Weights of a small transformer language model: 70.9M parameters.
MLP neurons of a small language model. Each row is named by its layer, matrix (up: input weights) and neuron, and shows model dimensions 288-383. Each number is 200 + 40 x the weight over its row's rms, rounded and kept within 0 to 999.
After each neuron's rows, "fires after" lists the tokens most often just before its 100 highest values on Wikipedia text that the model never trained on.

L7.up246,170,163,206,144,221,226,224,267,211,190,250,195,219,128,209,202,208,164,181,193,128,193,161,212,211,211,196,208,310,178,138,202,173,222,251,176,251,255,215,232,186,139,187,194,214,112,251,248,184,168,202,193,185,147,251,150,154,179,235,208,231,189,214,292,215,247,162,274,178,172,218,123,169,188,228,203,217,240,188,190,226,256,171,190,220,181,255,133,151,225,219,199,194,239,140,211
fires after: "- ", "\n\n", "200", ": "

L7.up1642,172,200,219,139,189,193,338,202,202,210,239,145,108,174,225,280,234,130,252,319,171,223,246,175,200,112,241,223,182,241,183,185,180,105,228,211,175,102,191,189,188,216,197,272,171,195,208,157,130,193,246,136,183,218,183,222,245,193,237,132,192,268,227,196,215,179,214,211,204,148,190,268,102,216,164,178,179,149,179,225,210,213,212,133,193,217,288,164,199,186,165,197,213,191,203,185
fires after: "|", "."

L7.up515,197,156,230,176,262,213,221,238,150,186,184,218,226,233,197,206,186,158,238,167,226,201,239,238,204,166,175,188,235,171,147,205,204,216,226,226,169,160,156,228,166,243,224,225,224,196,134,219,175,176,238,197,236,258,173,207,222,244,180,201,185,229,71,258,233,188,219,171,144,186,230,195,168,194,232,251,121,100,230,163,190,221,221,168,171,205,174,149,197,211,225,189,183,252,244,166
fires after: ", ", "| ", " ", "["

L7.up1590,152,219,202,124,142,233,270,223,220,210,258,202,110,198,241,288,232,142,202,295,165,210,235,202,208,99,255,209,177,241,180,195,186,146,264,178,194,162,259,211,176,226,86,280,220,191,233,173,148,215,224,121,180,212,186,222,242,174,215,105,229,207,233,183,216,166,210,217,205,115,166,188,142,217,179,194,200,216,155,220,216,220,226,140,203,199,227,246,144,184,173,146,236,203,204,205
fires after: "|", ".", ")"

L14.up1087,265,223,259,124,104,229,220,257,224,145,178,232,279,176,253,232,192,236,214,187,169,226,205,234,139,178,246,213,203,266,180,260,270,189,169,212,173,140,230,165,185,208,216,222,248,246,281,163,202,197,193,212,211,218,201,242,163,179,162,194,187,193,182,194,252,250,193,154,216,235,172,282,225,153,225,153,150,214,125,186,251,225,168,230,269,195,174,227,127,193,162,232,148,154,254,216
fires after: "3", "1", "2", "4", "ina"

L7.up1446,203,182,202,172,165,227,217,258,260,197,267,105,178,207,197,222,226,189,248,174,187,156,241,219,226,188,257,195,218,162,135,211,205,176,180,231,153,287,143,185,160,179,193,184,162,135,205,221,260,164,189,189,213,122,134,222,224,177,193,157,257,226,183,166,200,187,199,194,232,156,242,269,168,256,222,250,184,213,274,191,243,210,222,166,193,206,218,183,177,197,223,218,165,184,246,210
fires after: "==", "\n", "===", "| ", "\n\n", "|"

L7.up705,230,165,187,155,166,206,217,224,240,182,274,185,170,197,181,246,255,146,211,239,138,239,276,260,178,180,204,195,241,226,217,182,174,159,200,148,139,220,170,207,204,257,185,244,211,161,210,247,242,157,207,117,205,282,131,139,168,184,148,113,206,272,179,290,194,188,159,244,271,146,175,238,132,209,232,269,177,149,161,200,229,197,232,61,224,207,178,170,186,214,187,273,232,221,197,112
fires after: ", ", "\n", "\n\n", "==", "in ", "of "

L14.up1260,217,165,205,208,231,211,210,168,258,188,216,150,123,212,225,233,208,173,231,179,147,259,210,212,183,159,117,251,249,258,104,220,210,237,233,214,166,178,303,144,194,160,232,219,176,166,237,263,240,196,170,132,220,193,208,236,223,169,237,199,167,210,187,210,211,215,158,191,177,240,228,260,176,250,108,190,238,165,186,255,230,249,182,206,234,200,243,192,251,214,156,214,207,200,196,214
fires after: "| ", ",", ", ", "-", "– "

L7.up1786,188,111,188,146,144,181,181,214,184,183,219,157,206,157,244,246,279,183,193,242,212,220,206,166,175,144,284,247,200,154,129,197,178,218,204,150,264,252,191,199,167,174,216,212,264,162,154,188,135,173,180,205,224,208,210,153,189,192,190,248,185,228,226,251,197,209,212,233,184,206,220,123,167,269,232,235,267,170,197,237,225,278,176,177,189,199,244,147,238,225,184,235,197,215,168,172
fires after: "| ", ". ", "== ", "==", "\n\n", "==="

L7.up788,184,158,208,166,156,176,242,187,213,234,208,206,216,202,190,197,209,138,119,185,233,285,179,243,216,192,194,238,210,249,181,205,157,167,197,175,245,242,169,172,227,221,136,169,195,233,120,291,226,237,134,200,165,179,172,180,225,158,145,171,211,220,244,223,200,153,165,176,197,149,177,199,214,232,121,163,285,193,263,204,227,245,209,84,210,221,161,178,249,220,218,267,237,167,256,184
fires after: "the ", "in ", "are ", "was "

L7.up90,246,126,224,180,107,214,196,250,183,195,298,157,160,206,241,251,190,159,223,185,175,204,179,197,158,177,205,258,197,166,173,191,184,168,184,160,202,228,218,125,165,326,124,210,200,121,182,180,164,225,242,155,185,162,237,172,200,207,264,217,228,216,212,225,198,232,201,259,144,250,208,159,206,217,260,197,159,141,173,221,228,229,190,250,260,228,229,221,160,166,73,238,176,217,232,169
fires after: "\n", "ol", "| "

L7.up662,241,224,222,219,187,178,201,211,224,197,258,174,148,259,234,219,160,128,262,158,131,253,175,214,184,149,198,289,214,146,194,180,201,112,205,127,230,276,202,171,133,309,146,230,257,140,186,164,265,203,220,188,154,176,227,239,148,235,227,259,212,133,209,230,215,210,174,280,191,191,209,238,201,210,222,196,153,188,169,183,281,192,222,227,220,229,301,118,204,175,139,186,139,193,189,196
fires after: "\n", "| ", "\n\n"

L14.up1800,184,231,282,146,149,291,182,206,220,207,217,252,240,219,222,180,137,260,193,180,123,202,205,209,136,132,173,228,195,231,200,200,137,169,217,204,236,160,211,220,89,234,218,185,170,189,231,183,180,167,235,192,247,168,215,255,208,242,156,195,191,225,194,237,243,220,213,260,145,243,259,208,249,154,191,207,144,244,148,175,226,226,233,188,230,159,282,189,187,214,236,112,158,223,187,220
fires after: "3", "2", "1", "4", "0"

L7.up1629,221,243,206,139,180,186,229,186,239,183,150,187,167,166,207,126,184,199,172,188,142,182,185,264,216,175,190,192,207,190,200,195,174,237,269,124,225,182,304,178,163,235,238,228,81,195,184,223,191,192,262,232,212,202,138,278,232,211,184,162,250,206,178,245,196,229,208,177,89,230,175,156,220,227,238,259,177,160,185,212,276,157,201,206,228,161,277,220,140,192,220,253,112,231,238,212
fires after: "the ", "–"

L7.up81,229,178,141,200,148,164,221,175,247,218,208,235,167,198,160,192,197,198,210,144,189,179,191,213,246,165,169,201,213,183,225,177,195,152,183,124,241,197,254,226,149,252,180,179,164,169,201,201,182,250,200,196,162,177,233,235,198,194,289,192,221,194,209,292,218,150,156,158,140,148,199,122,227,234,209,191,175,219,183,245,282,176,235,251,227,229,251,278,192,201,129,212,194,200,278,149
fires after: "the ", "200", "199", "201", "202"

L7.up1252,152,152,224,187,208,236,290,188,199,203,225,184,138,204,222,274,266,111,167,201,196,194,256,204,205,109,235,220,256,229,168,191,146,145,228,224,133,174,211,186,112,227,122,311,237,138,214,154,192,206,207,147,220,234,181,166,218,184,216,122,221,198,192,265,211,228,230,237,242,147,186,214,117,187,174,203,220,96,169,208,227,191,200,139,226,179,269,223,190,179,161,186,202,224,218,217
fires after: "|", ")", "."

L7.up1552,217,86,271,202,169,241,205,205,201,196,224,197,198,185,187,224,181,140,228,220,221,179,206,225,249,234,182,203,223,151,122,169,127,248,208,232,209,223,164,183,225,147,179,265,167,130,136,267,184,124,198,174,211,137,225,142,171,206,193,229,273,187,143,252,207,278,212,220,222,253,228,178,215,266,221,199,263,212,205,171,207,193,261,166,164,186,320,194,256,241,218,200,177,214,266,186
fires after: ", ", "and ", "(", "| ", "was ", "; "

L7.up1805,164,175,154,138,167,181,181,238,235,191,223,144,221,189,199,182,164,162,157,171,128,173,263,195,122,141,170,213,224,222,211,218,123,181,227,121,280,174,177,179,170,170,182,204,141,192,238,200,111,221,182,133,186,214,209,162,218,201,248,201,238,205,174,269,248,240,231,200,156,214,181,154,151,232,229,107,222,137,179,208,254,233,153,200,287,196,299,181,155,214,174,147,237,215,241,175
fires after: "the ", "The ", "a ", "-"

L7.up344,205,138,165,168,134,189,263,187,173,196,154,160,157,188,182,164,84,199,234,185,138,252,229,126,223,182,117,216,294,197,207,204,204,179,191,151,220,122,214,174,157,183,213,174,187,281,145,222,186,224,172,183,187,170,137,208,249,217,152,194,201,171,239,193,214,187,225,142,98,228,201,156,226,273,200,202,271,197,200,269,264,315,190,151,187,198,300,204,183,203,216,132,256,223,216,229
fires after: "the ", "'", "of ", "The "

L7.up1393,289,211,227,184,236,194,163,285,276,185,229,147,206,167,219,196,203,160,142,269,187,114,261,156,188,226,235,214,226,165,162,186,112,279,220,272,144,219,193,259,108,191,206,287,141,147,208,239,207,227,225,224,162,215,160,249,131,233,144,224,187,228,149,181,195,227,236,222,188,192,256,283,205,196,172,158,188,205,213,221,228,205,235,245,182,268,227,77,191,195,216,249,165,132,167,165
fires after: "| ", "0 ", "1 ", "2 "

L7.up268,203,139,214,230,192,251,285,145,193,204,257,192,193,237,220,258,219,145,245,162,201,180,286,199,158,196,209,202,221,218,216,190,156,133,213,214,168,183,201,170,139,222,173,288,257,183,189,230,229,167,200,160,164,206,160,177,233,151,214,171,216,261,156,232,286,214,222,226,182,136,186,183,224,181,215,280,91,221,251,216,201,178,201,126,213,228,157,153,181,251,190,215,177,194,237,176
fires after: "| ", "(", "\n", " ", "=="

L7.up1842,181,205,151,108,205,152,157,246,278,204,230,185,177,123,167,164,273,211,149,164,146,198,181,163,232,179,286,196,165,240,159,202,111,286,224,240,221,257,213,237,184,225,291,218,188,132,201,225,237,280,161,143,194,188,193,210,207,196,254,184,90,242,263,184,243,169,135,190,203,226,187,230,125,269,195,191,238,203,226,154,275,252,221,201,183,192,271,220,131,194,210,171,210,221,273,136
fires after: "201", "202", "–", "in ", "."

L7.up101,222,196,210,165,175,190,197,205,244,171,206,197,155,208,202,262,215,91,166,129,96,246,192,232,200,208,232,290,231,172,225,213,208,163,161,139,240,228,254,120,167,228,182,181,193,204,161,267,231,173,219,149,188,155,159,238,225,221,185,227,281,214,230,260,231,199,177,274,145,229,233,196,218,282,241,206,160,201,232,236,283,240,253,177,273,229,250,162,236,203,203,202,138,214,172,176
fires after: "\n", "- ", "\n\n", "| "

L14.up129,231,187,192,149,197,212,265,193,204,163,241,220,216,245,300,199,208,165,150,227,140,182,236,166,252,160,224,178,181,186,190,202,210,229,166,229,255,174,209,217,209,271,171,244,196,184,240,173,191,278,210,151,181,214,268,233,218,187,115,186,203,197,165,238,244,153,192,178,208,167,189,245,74,229,195,189,281,150,231,127,203,203,256,182,197,171,199,174,193,152,155,163,192,210,204,199
fires after: "|", "|---|---|---|---|---|---|"

L7.up648,206,135,261,173,205,272,194,149,207,186,192,107,135,230,139,250,193,122,239,194,149,204,236,221,183,176,189,199,165,208,230,168,170,181,170,211,207,242,216,194,155,235,181,237,197,168,236,237,197,199,172,146,186,189,148,234,238,173,240,202,230,187,219,186,238,200,166,255,188,212,217,231,203,213,203,194,202,250,222,142,282,268,158,215,166,154,290,234,189,194,145,181,123,209,253,223
fires after: ")", "\n", "8", "7", "4", "0"

L7.up587,210,180,221,204,200,168,267,218,222,205,146,204,248,140,182,178,155,157,82,88,162,225,253,183,183,113,124,181,217,227,197,237,157,215,200,197,226,186,179,203,205,238,197,193,159,204,159,228,197,258,203,166,180,188,195,191,230,224,220,214,247,198,212,275,215,214,203,97,139,222,226,207,177,258,226,129,232,162,220,171,277,211,204,226,214,252,275,197,160,221,199,190,179,211,237,114
fires after: "the ", "'", "The ", "202"

L7.up31,257,197,174,147,151,194,245,206,236,169,213,191,151,160,261,330,245,152,233,306,165,208,273,202,213,100,268,165,192,201,232,149,187,170,268,164,147,196,245,138,138,260,187,231,170,163,203,163,162,222,237,163,141,239,162,257,213,198,212,151,200,193,272,199,175,179,225,160,266,111,165,265,143,213,185,176,231,172,174,194,237,212,227,118,216,250,242,235,197,233,201,215,232,205,249,202
fires after: ".", "|"

L7.up559,273,195,158,156,262,183,199,224,251,235,230,213,224,238,178,167,184,158,215,214,264,208,145,250,175,125,146,236,179,283,129,197,165,230,212,198,252,155,163,254,179,229,205,191,263,195,223,189,167,196,241,182,189,190,256,193,215,205,234,212,169,154,223,219,208,201,164,120,207,237,123,274,114,265,233,97,322,170,206,237,264,196,225,166,191,182,158,203,161,212,240,198,259,161,188,179
fires after: "the ", "a ", "St", "U", "201"

L7.up1566,184,111,208,138,139,179,182,241,255,215,240,112,214,175,201,167,311,113,212,166,235,170,222,203,208,176,221,235,292,98,178,225,155,219,231,179,226,254,133,187,168,168,204,215,195,184,160,193,169,166,197,248,228,145,190,179,214,190,194,242,216,180,213,239,250,211,248,212,196,159,251,157,165,213,220,248,244,188,197,242,223,226,296,184,188,206,257,169,205,223,217,219,170,234,171,171
fires after: "| ", "- "

L14.up1741,209,222,172,125,202,211,244,232,208,188,170,186,198,194,172,180,184,219,170,170,199,229,163,207,207,177,203,173,195,272,140,292,143,217,261,260,209,210,192,196,197,134,131,241,236,89,186,207,215,202,183,169,190,172,227,178,254,186,222,144,181,164,174,184,155,196,134,202,249,221,185,236,181,175,115,159,219,286,197,209,152,135,208,208,205,242,214,220,194,187,181,197,145,231,229,213
fires after: "| ", "–"

L7.up1793,192,162,168,163,198,288,201,305,203,184,185,179,179,186,191,156,217,213,215,151,121,253,225,188,176,173,216,247,229,214,177,230,218,184,250,137,228,192,181,188,217,178,221,251,223,208,166,232,146,223,228,216,254,235,195,143,236,215,155,194,191,205,190,229,242,180,212,208,143,145,171,140,112,311,203,135,230,225,193,220,263,313,178,200,212,181,214,118,217,217,191,206,184,234,230,99
fires after: "===", "==", "of ", "=== "

L7.up1198,208,206,197,173,186,186,262,174,237,213,228,169,126,188,223,216,184,140,246,189,193,219,210,133,206,158,214,265,190,196,222,175,202,131,222,194,219,222,242,190,149,231,199,191,173,160,193,202,251,216,246,180,183,183,188,210,219,244,174,214,224,229,236,241,201,214,209,228,174,229,193,115,188,232,165,266,210,149,233,185,328,147,235,233,291,221,218,131,208,199,157,188,156,149,256,220
fires after: "| ", "–"

L7.up1419,246,207,180,154,175,240,280,218,273,208,275,180,143,193,257,223,235,182,242,153,268,184,209,240,227,174,209,258,187,209,190,177,88,157,272,195,188,270,263,157,134,225,174,204,195,106,258,261,210,242,218,194,190,231,178,236,202,229,216,138,210,285,285,251,233,202,212,199,212,242,214,193,214,253,203,256,157,193,254,219,294,191,238,181,185,209,168,180,139,195,144,176,166,185,271,188
fires after: "| ", "\n", "."

L7.up1043,204,158,205,145,96,246,249,196,260,166,259,142,161,164,225,295,211,156,229,267,177,227,219,200,173,150,253,161,189,229,200,174,205,202,194,170,147,251,195,187,113,231,181,258,197,197,197,165,189,162,171,169,175,210,163,238,210,193,161,118,196,233,283,193,184,224,219,216,223,141,164,256,139,282,198,197,225,157,160,180,236,204,241,147,184,202,251,213,211,229,167,216,224,168,213,181
fires after: ".", "|"

L7.up222,247,155,165,186,188,243,201,266,237,204,209,188,191,199,172,240,275,161,232,175,142,226,236,180,157,188,197,219,218,168,178,242,186,159,169,168,227,209,133,185,146,177,196,256,210,171,201,236,240,203,245,173,251,216,243,208,179,208,164,158,216,241,160,245,254,130,195,222,209,225,162,155,143,288,205,153,241,148,181,115,227,235,168,216,164,259,206,128,182,204,224,209,205,96,271,206
fires after: "===", ", ", "As ", "as ", "==", "was "

L7.up1293,195,208,186,168,189,188,267,194,222,183,229,200,144,201,249,300,292,106,181,250,200,198,282,185,195,101,279,194,154,220,166,171,177,110,223,156,183,248,242,165,147,272,197,286,169,193,197,156,148,208,166,148,173,246,170,235,182,201,178,143,207,202,219,203,185,210,204,192,250,102,165,211,143,180,170,188,233,160,183,197,237,166,224,128,245,200,268,206,207,223,161,218,186,173,226,192
fires after: ".", "|"

L7.up1756,166,142,217,190,163,186,202,228,199,189,196,240,151,171,179,218,222,205,173,246,155,285,195,215,193,253,221,195,247,196,179,214,217,215,192,167,163,230,205,191,259,181,227,177,187,204,206,222,231,211,166,190,205,233,195,210,113,177,220,177,230,269,185,228,194,205,173,194,278,160,207,234,217,209,265,197,194,162,226,201,148,152,168,102,210,222,253,184,179,217,180,255,214,125,249,148
fires after: ", ", "was ", ". ", "decom"

L7.up1657,214,248,193,186,215,142,181,296,235,178,308,136,146,231,203,214,286,191,239,257,206,153,250,220,178,144,204,222,228,137,208,178,198,188,274,197,166,201,182,203,163,235,121,193,138,165,210,187,208,211,291,180,203,194,184,231,162,231,140,237,212,190,167,142,217,258,204,273,170,214,165,269,182,269,151,273,195,161,169,229,195,240,158,236,235,196,249,165,212,205,174,173,209,191,174,184
fires after: "0 ", "| ", "1 ", "2 ", "0", "4 "

L7.up1373,288,191,236,178,196,210,230,137,276,170,229,190,152,205,205,210,152,165,237,126,125,201,155,253,200,192,178,296,234,158,265,160,206,155,199,129,212,324,259,170,247,239,191,239,175,88,182,222,185,172,237,186,162,208,233,232,208,221,259,219,203,205,181,215,231,198,177,186,214,194,194,187,199,272,226,218,200,218,159,168,243,202,167,273,246,233,239,175,145,193,117,223,142,148,206,215
fires after: "199", "\n", "200", "201", "202", "197"

L7.up679,206,223,228,149,189,154,205,208,282,209,276,187,109,206,197,193,174,209,213,216,178,187,178,225,258,186,184,164,177,187,138,224,156,188,166,177,169,296,248,246,211,272,207,228,185,153,275,246,257,260,258,152,191,233,145,242,246,250,171,186,212,236,205,267,229,187,119,209,133,237,209,238,211,272,180,266,208,192,220,177,335,232,240,191,194,178,232,206,137,169,156,159,170,146,243,168
fires after: "–", "0", "193", "201", "202"

L7.up1651,151,212,179,163,164,178,225,232,222,197,247,120,214,174,141,172,180,249,217,196,195,193,202,244,200,219,197,223,210,233,170,231,175,231,261,205,191,215,234,179,127,197,147,163,187,197,191,178,129,242,166,243,160,187,159,212,200,260,194,222,193,184,153,224,221,255,132,176,155,204,184,171,233,214,66,127,233,188,223,256,173,141,150,223,224,233,122,208,188,235,218,238,241,213,231,214
fires after: "| ", "; ", "–"

L7.up1256,207,218,225,190,177,77,277,214,245,201,217,170,194,128,196,187,215,196,131,141,192,225,220,172,180,208,190,231,222,254,200,248,194,213,273,222,221,224,225,194,288,203,226,249,164,182,245,203,268,207,226,172,172,236,218,236,172,258,198,190,175,284,169,231,226,177,124,186,229,181,229,211,211,266,144,257,226,217,273,216,221,242,130,151,213,219,159,167,168,185,202,202,193,172,248,176
fires after: "| ", ",", "7", "4", ", "

L14.up960,317,217,218,167,127,224,170,172,264,137,182,181,172,209,244,179,148,142,163,213,181,236,176,137,206,205,220,218,119,111,153,133,127,213,194,169,204,201,235,170,195,179,155,198,196,184,172,223,194,209,215,223,216,213,133,223,131,231,152,173,215,157,219,219,243,207,238,236,154,225,206,242,230,216,186,163,195,213,190,214,218,161,269,184,164,135,251,194,189,232,221,226,243,180,146,229
fires after: "| ", "/ ", "On ", "on "

L7.up656,213,219,198,179,178,225,229,218,159,216,251,171,232,163,179,179,151,238,245,240,213,200,193,212,243,223,126,143,207,262,202,250,179,238,160,180,168,199,157,211,224,180,102,251,202,153,174,232,197,152,272,160,146,190,223,260,110,211,235,176,196,199,189,254,209,138,110,171,175,153,263,256,212,160,234,209,147,216,213,210,201,204,199,150,191,277,146,256,193,220,197,203,200,187,139,222
fires after: "0 ", "4 ", "5 ", "to ", "6 ", "7 "

L7.up1669,144,179,186,132,115,227,297,224,267,216,233,185,125,183,234,275,268,131,243,279,124,225,255,139,172,144,251,182,165,224,135,188,184,136,241,174,169,169,216,190,93,232,112,298,213,185,178,181,172,159,174,146,180,196,185,235,221,190,167,143,218,202,247,257,197,191,232,196,253,108,196,225,132,201,133,178,212,173,163,192,213,180,228,163,216,213,305,216,181,182,127,219,238,160,222,224
fires after: "|", "."

L7.up1196,276,110,160,152,177,335,209,207,218,183,223,163,161,171,247,205,242,139,260,158,98,268,246,115,203,135,218,187,267,167,216,161,202,231,204,178,176,225,186,188,144,181,196,216,221,166,257,239,194,180,171,120,268,243,183,155,275,149,223,150,247,250,246,267,207,179,219,230,193,188,295,163,199,266,245,209,221,185,230,176,310,189,176,170,165,239,269,190,227,196,177,202,185,175,267,182
fires after: "\n", "\n\n", "| ", "|", ". "

L7.up1204,187,188,160,167,198,171,257,236,195,205,188,162,239,209,151,150,260,223,157,268,219,194,150,196,215,234,210,195,183,188,180,229,213,187,200,219,218,256,207,159,175,175,133,176,132,237,109,228,221,212,125,221,187,203,163,166,159,197,163,220,211,198,163,162,215,154,161,187,262,205,130,235,214,190,116,218,176,253,236,280,151,253,183,168,212,188,223,152,291,276,273,187,292,171,191,226
fires after: "was ", ", ", "were ", "is ", "are "

L7.up1251,248,233,185,236,122,226,150,209,229,192,211,220,222,247,219,210,160,187,261,233,205,237,269,148,180,185,163,261,225,289,224,249,169,274,200,176,225,193,167,186,223,190,170,151,233,192,152,198,178,180,257,154,209,165,315,189,154,228,239,211,213,170,149,287,218,172,177,118,204,198,138,276,192,268,210,167,184,205,216,259,210,237,247,193,205,220,184,167,219,212,217,220,205,223,154,150
fires after: "0 ", "University ", "St", "1 ", "2 ", "4 "

L7.up703,216,217,171,178,175,294,178,228,260,151,202,184,179,179,207,217,229,185,270,139,232,165,241,176,175,197,250,180,219,228,154,181,190,143,202,197,120,279,219,209,207,231,179,240,161,186,162,240,243,171,196,188,156,219,129,201,229,183,202,154,162,152,224,229,336,159,229,287,135,234,216,215,172,224,176,214,162,136,257,184,231,135,142,161,218,269,217,170,178,295,263,253,213,145,144,215
fires after: "| ", "\n", "On ", ": "

L7.up1364,211,209,176,234,227,163,180,196,171,234,167,162,194,228,226,84,134,135,213,196,172,185,169,227,231,192,220,216,212,218,195,169,219,202,211,252,269,218,164,157,154,198,79,131,206,204,207,226,264,227,198,137,170,173,273,169,237,173,187,235,195,180,235,207,193,235,158,95,158,200,200,202,217,217,197,222,283,211,232,194,222,279,260,178,204,160,272,200,217,194,205,196,182,218,228,166
fires after: "U", "the ", "St", "S"

L7.up1322,256,201,161,175,178,150,153,220,218,198,252,147,192,270,209,222,277,200,248,209,237,204,237,175,160,179,160,202,202,138,208,195,215,175,180,162,174,221,159,157,142,209,176,142,126,168,224,145,202,207,169,199,211,145,221,198,131,178,208,231,238,257,143,134,206,269,202,227,180,210,192,177,165,251,187,184,236,181,184,243,198,247,167,239,301,159,156,212,183,208,247,197,199,200,194,131
fires after: " ", "| ", "0 ", "; ", "% ", "1 "

L7.up1775,162,247,205,109,242,253,193,176,244,166,172,149,192,73,223,158,191,194,197,207,194,259,184,203,207,198,190,162,205,184,169,185,224,188,234,158,238,154,249,191,101,170,262,244,73,200,85,115,154,228,157,237,230,245,176,168,258,201,102,166,249,199,232,224,218,242,164,204,177,237,157,241,228,216,169,182,294,177,225,186,289,166,182,238,177,157,235,209,167,227,170,102,203,243,206,214
fires after: "the ", "'", "a ", "-", "un", "an "

L7.up1128,240,182,214,150,162,353,215,168,219,178,236,178,173,203,240,244,178,164,225,125,210,226,171,276,222,155,211,213,210,200,151,230,166,163,226,181,136,229,175,204,157,155,243,271,266,136,169,244,260,237,208,166,244,190,180,242,147,267,196,159,198,148,221,222,216,160,186,248,155,178,230,231,261,237,181,239,161,223,226,190,247,174,149,163,184,216,264,177,157,183,165,167,155,226,194,196
fires after: "\n", "| "

L14.up1342,242,164,220,206,208,265,252,292,188,206,193,194,210,136,145,187,127,155,170,177,225,195,255,164,241,137,173,172,206,268,112,239,233,145,183,270,169,183,228,207,131,214,115,203,217,173,189,169,212,213,207,195,201,212,195,212,237,237,227,169,188,226,184,270,220,146,129,236,265,181,267,196,214,161,219,210,170,219,150,263,198,198,189,251,160,257,211,168,215,290,128,247,206,131,269,87
fires after: "| ", "(", ".", ", ", ". "

L14.up1723,270,202,186,119,185,230,193,190,302,192,227,150,184,153,285,112,200,114,207,189,207,178,216,164,254,226,249,166,196,215,199,190,245,216,173,244,290,231,214,258,154,216,196,253,111,136,242,229,259,235,192,187,208,220,147,299,211,232,180,207,129,215,139,236,234,171,150,247,190,187,236,245,149,274,213,170,180,198,193,101,233,169,272,276,168,227,237,192,193,190,119,192,179,139,278,188
fires after: "|", "| "

L7.up861,268,159,181,165,143,160,307,177,306,223,250,198,216,179,227,184,161,180,208,159,212,259,175,166,171,230,287,161,261,216,142,191,212,153,199,217,226,220,278,183,165,250,217,249,198,135,211,229,244,256,189,200,208,186,212,202,203,210,218,186,211,209,252,278,212,224,206,250,124,192,236,197,189,327,222,176,212,165,219,201,236,238,181,191,210,231,275,158,149,195,181,158,180,183,234,127
fires after: "| ", "\n", "199"

L7.up764,250,169,248,169,210,170,214,213,194,174,260,242,195,147,147,206,220,196,201,168,210,189,152,221,156,224,178,192,248,186,138,208,195,232,191,239,205,183,185,167,212,171,194,224,179,155,193,182,206,199,153,137,142,272,261,304,169,207,258,244,194,209,148,143,200,224,153,210,199,190,208,238,258,194,218,199,268,148,225,155,156,195,166,175,197,219,308,131,196,202,214,204,237,255,214,124
fires after: ") ", ", ", "He ", "was ", "| "

L7.up16,238,197,144,134,215,168,246,193,221,181,237,168,172,246,194,220,218,173,240,156,224,154,160,256,179,197,223,256,201,228,233,193,210,221,162,224,254,242,195,218,181,195,140,224,219,161,198,111,225,241,127,88,179,190,153,236,125,226,174,243,208,195,148,136,242,250,102,212,241,172,185,211,239,203,225,168,268,252,198,199,140,170,136,225,254,168,258,106,207,218,231,215,216,176,147,208
fires after: "| ", "served ", "was ", ") "

L7.up346,269,234,199,163,156,144,196,168,205,193,195,227,202,133,218,196,192,200,227,150,185,233,172,254,197,171,138,214,224,183,146,160,169,161,227,225,289,234,177,239,171,221,233,212,118,202,162,173,162,161,188,231,145,219,178,207,265,286,230,171,261,183,261,271,255,246,173,142,114,213,238,201,180,262,212,218,280,215,230,205,268,235,162,223,285,213,281,204,140,205,193,163,148,155,250,140
fires after: "the ", "202", "200", "201", "The "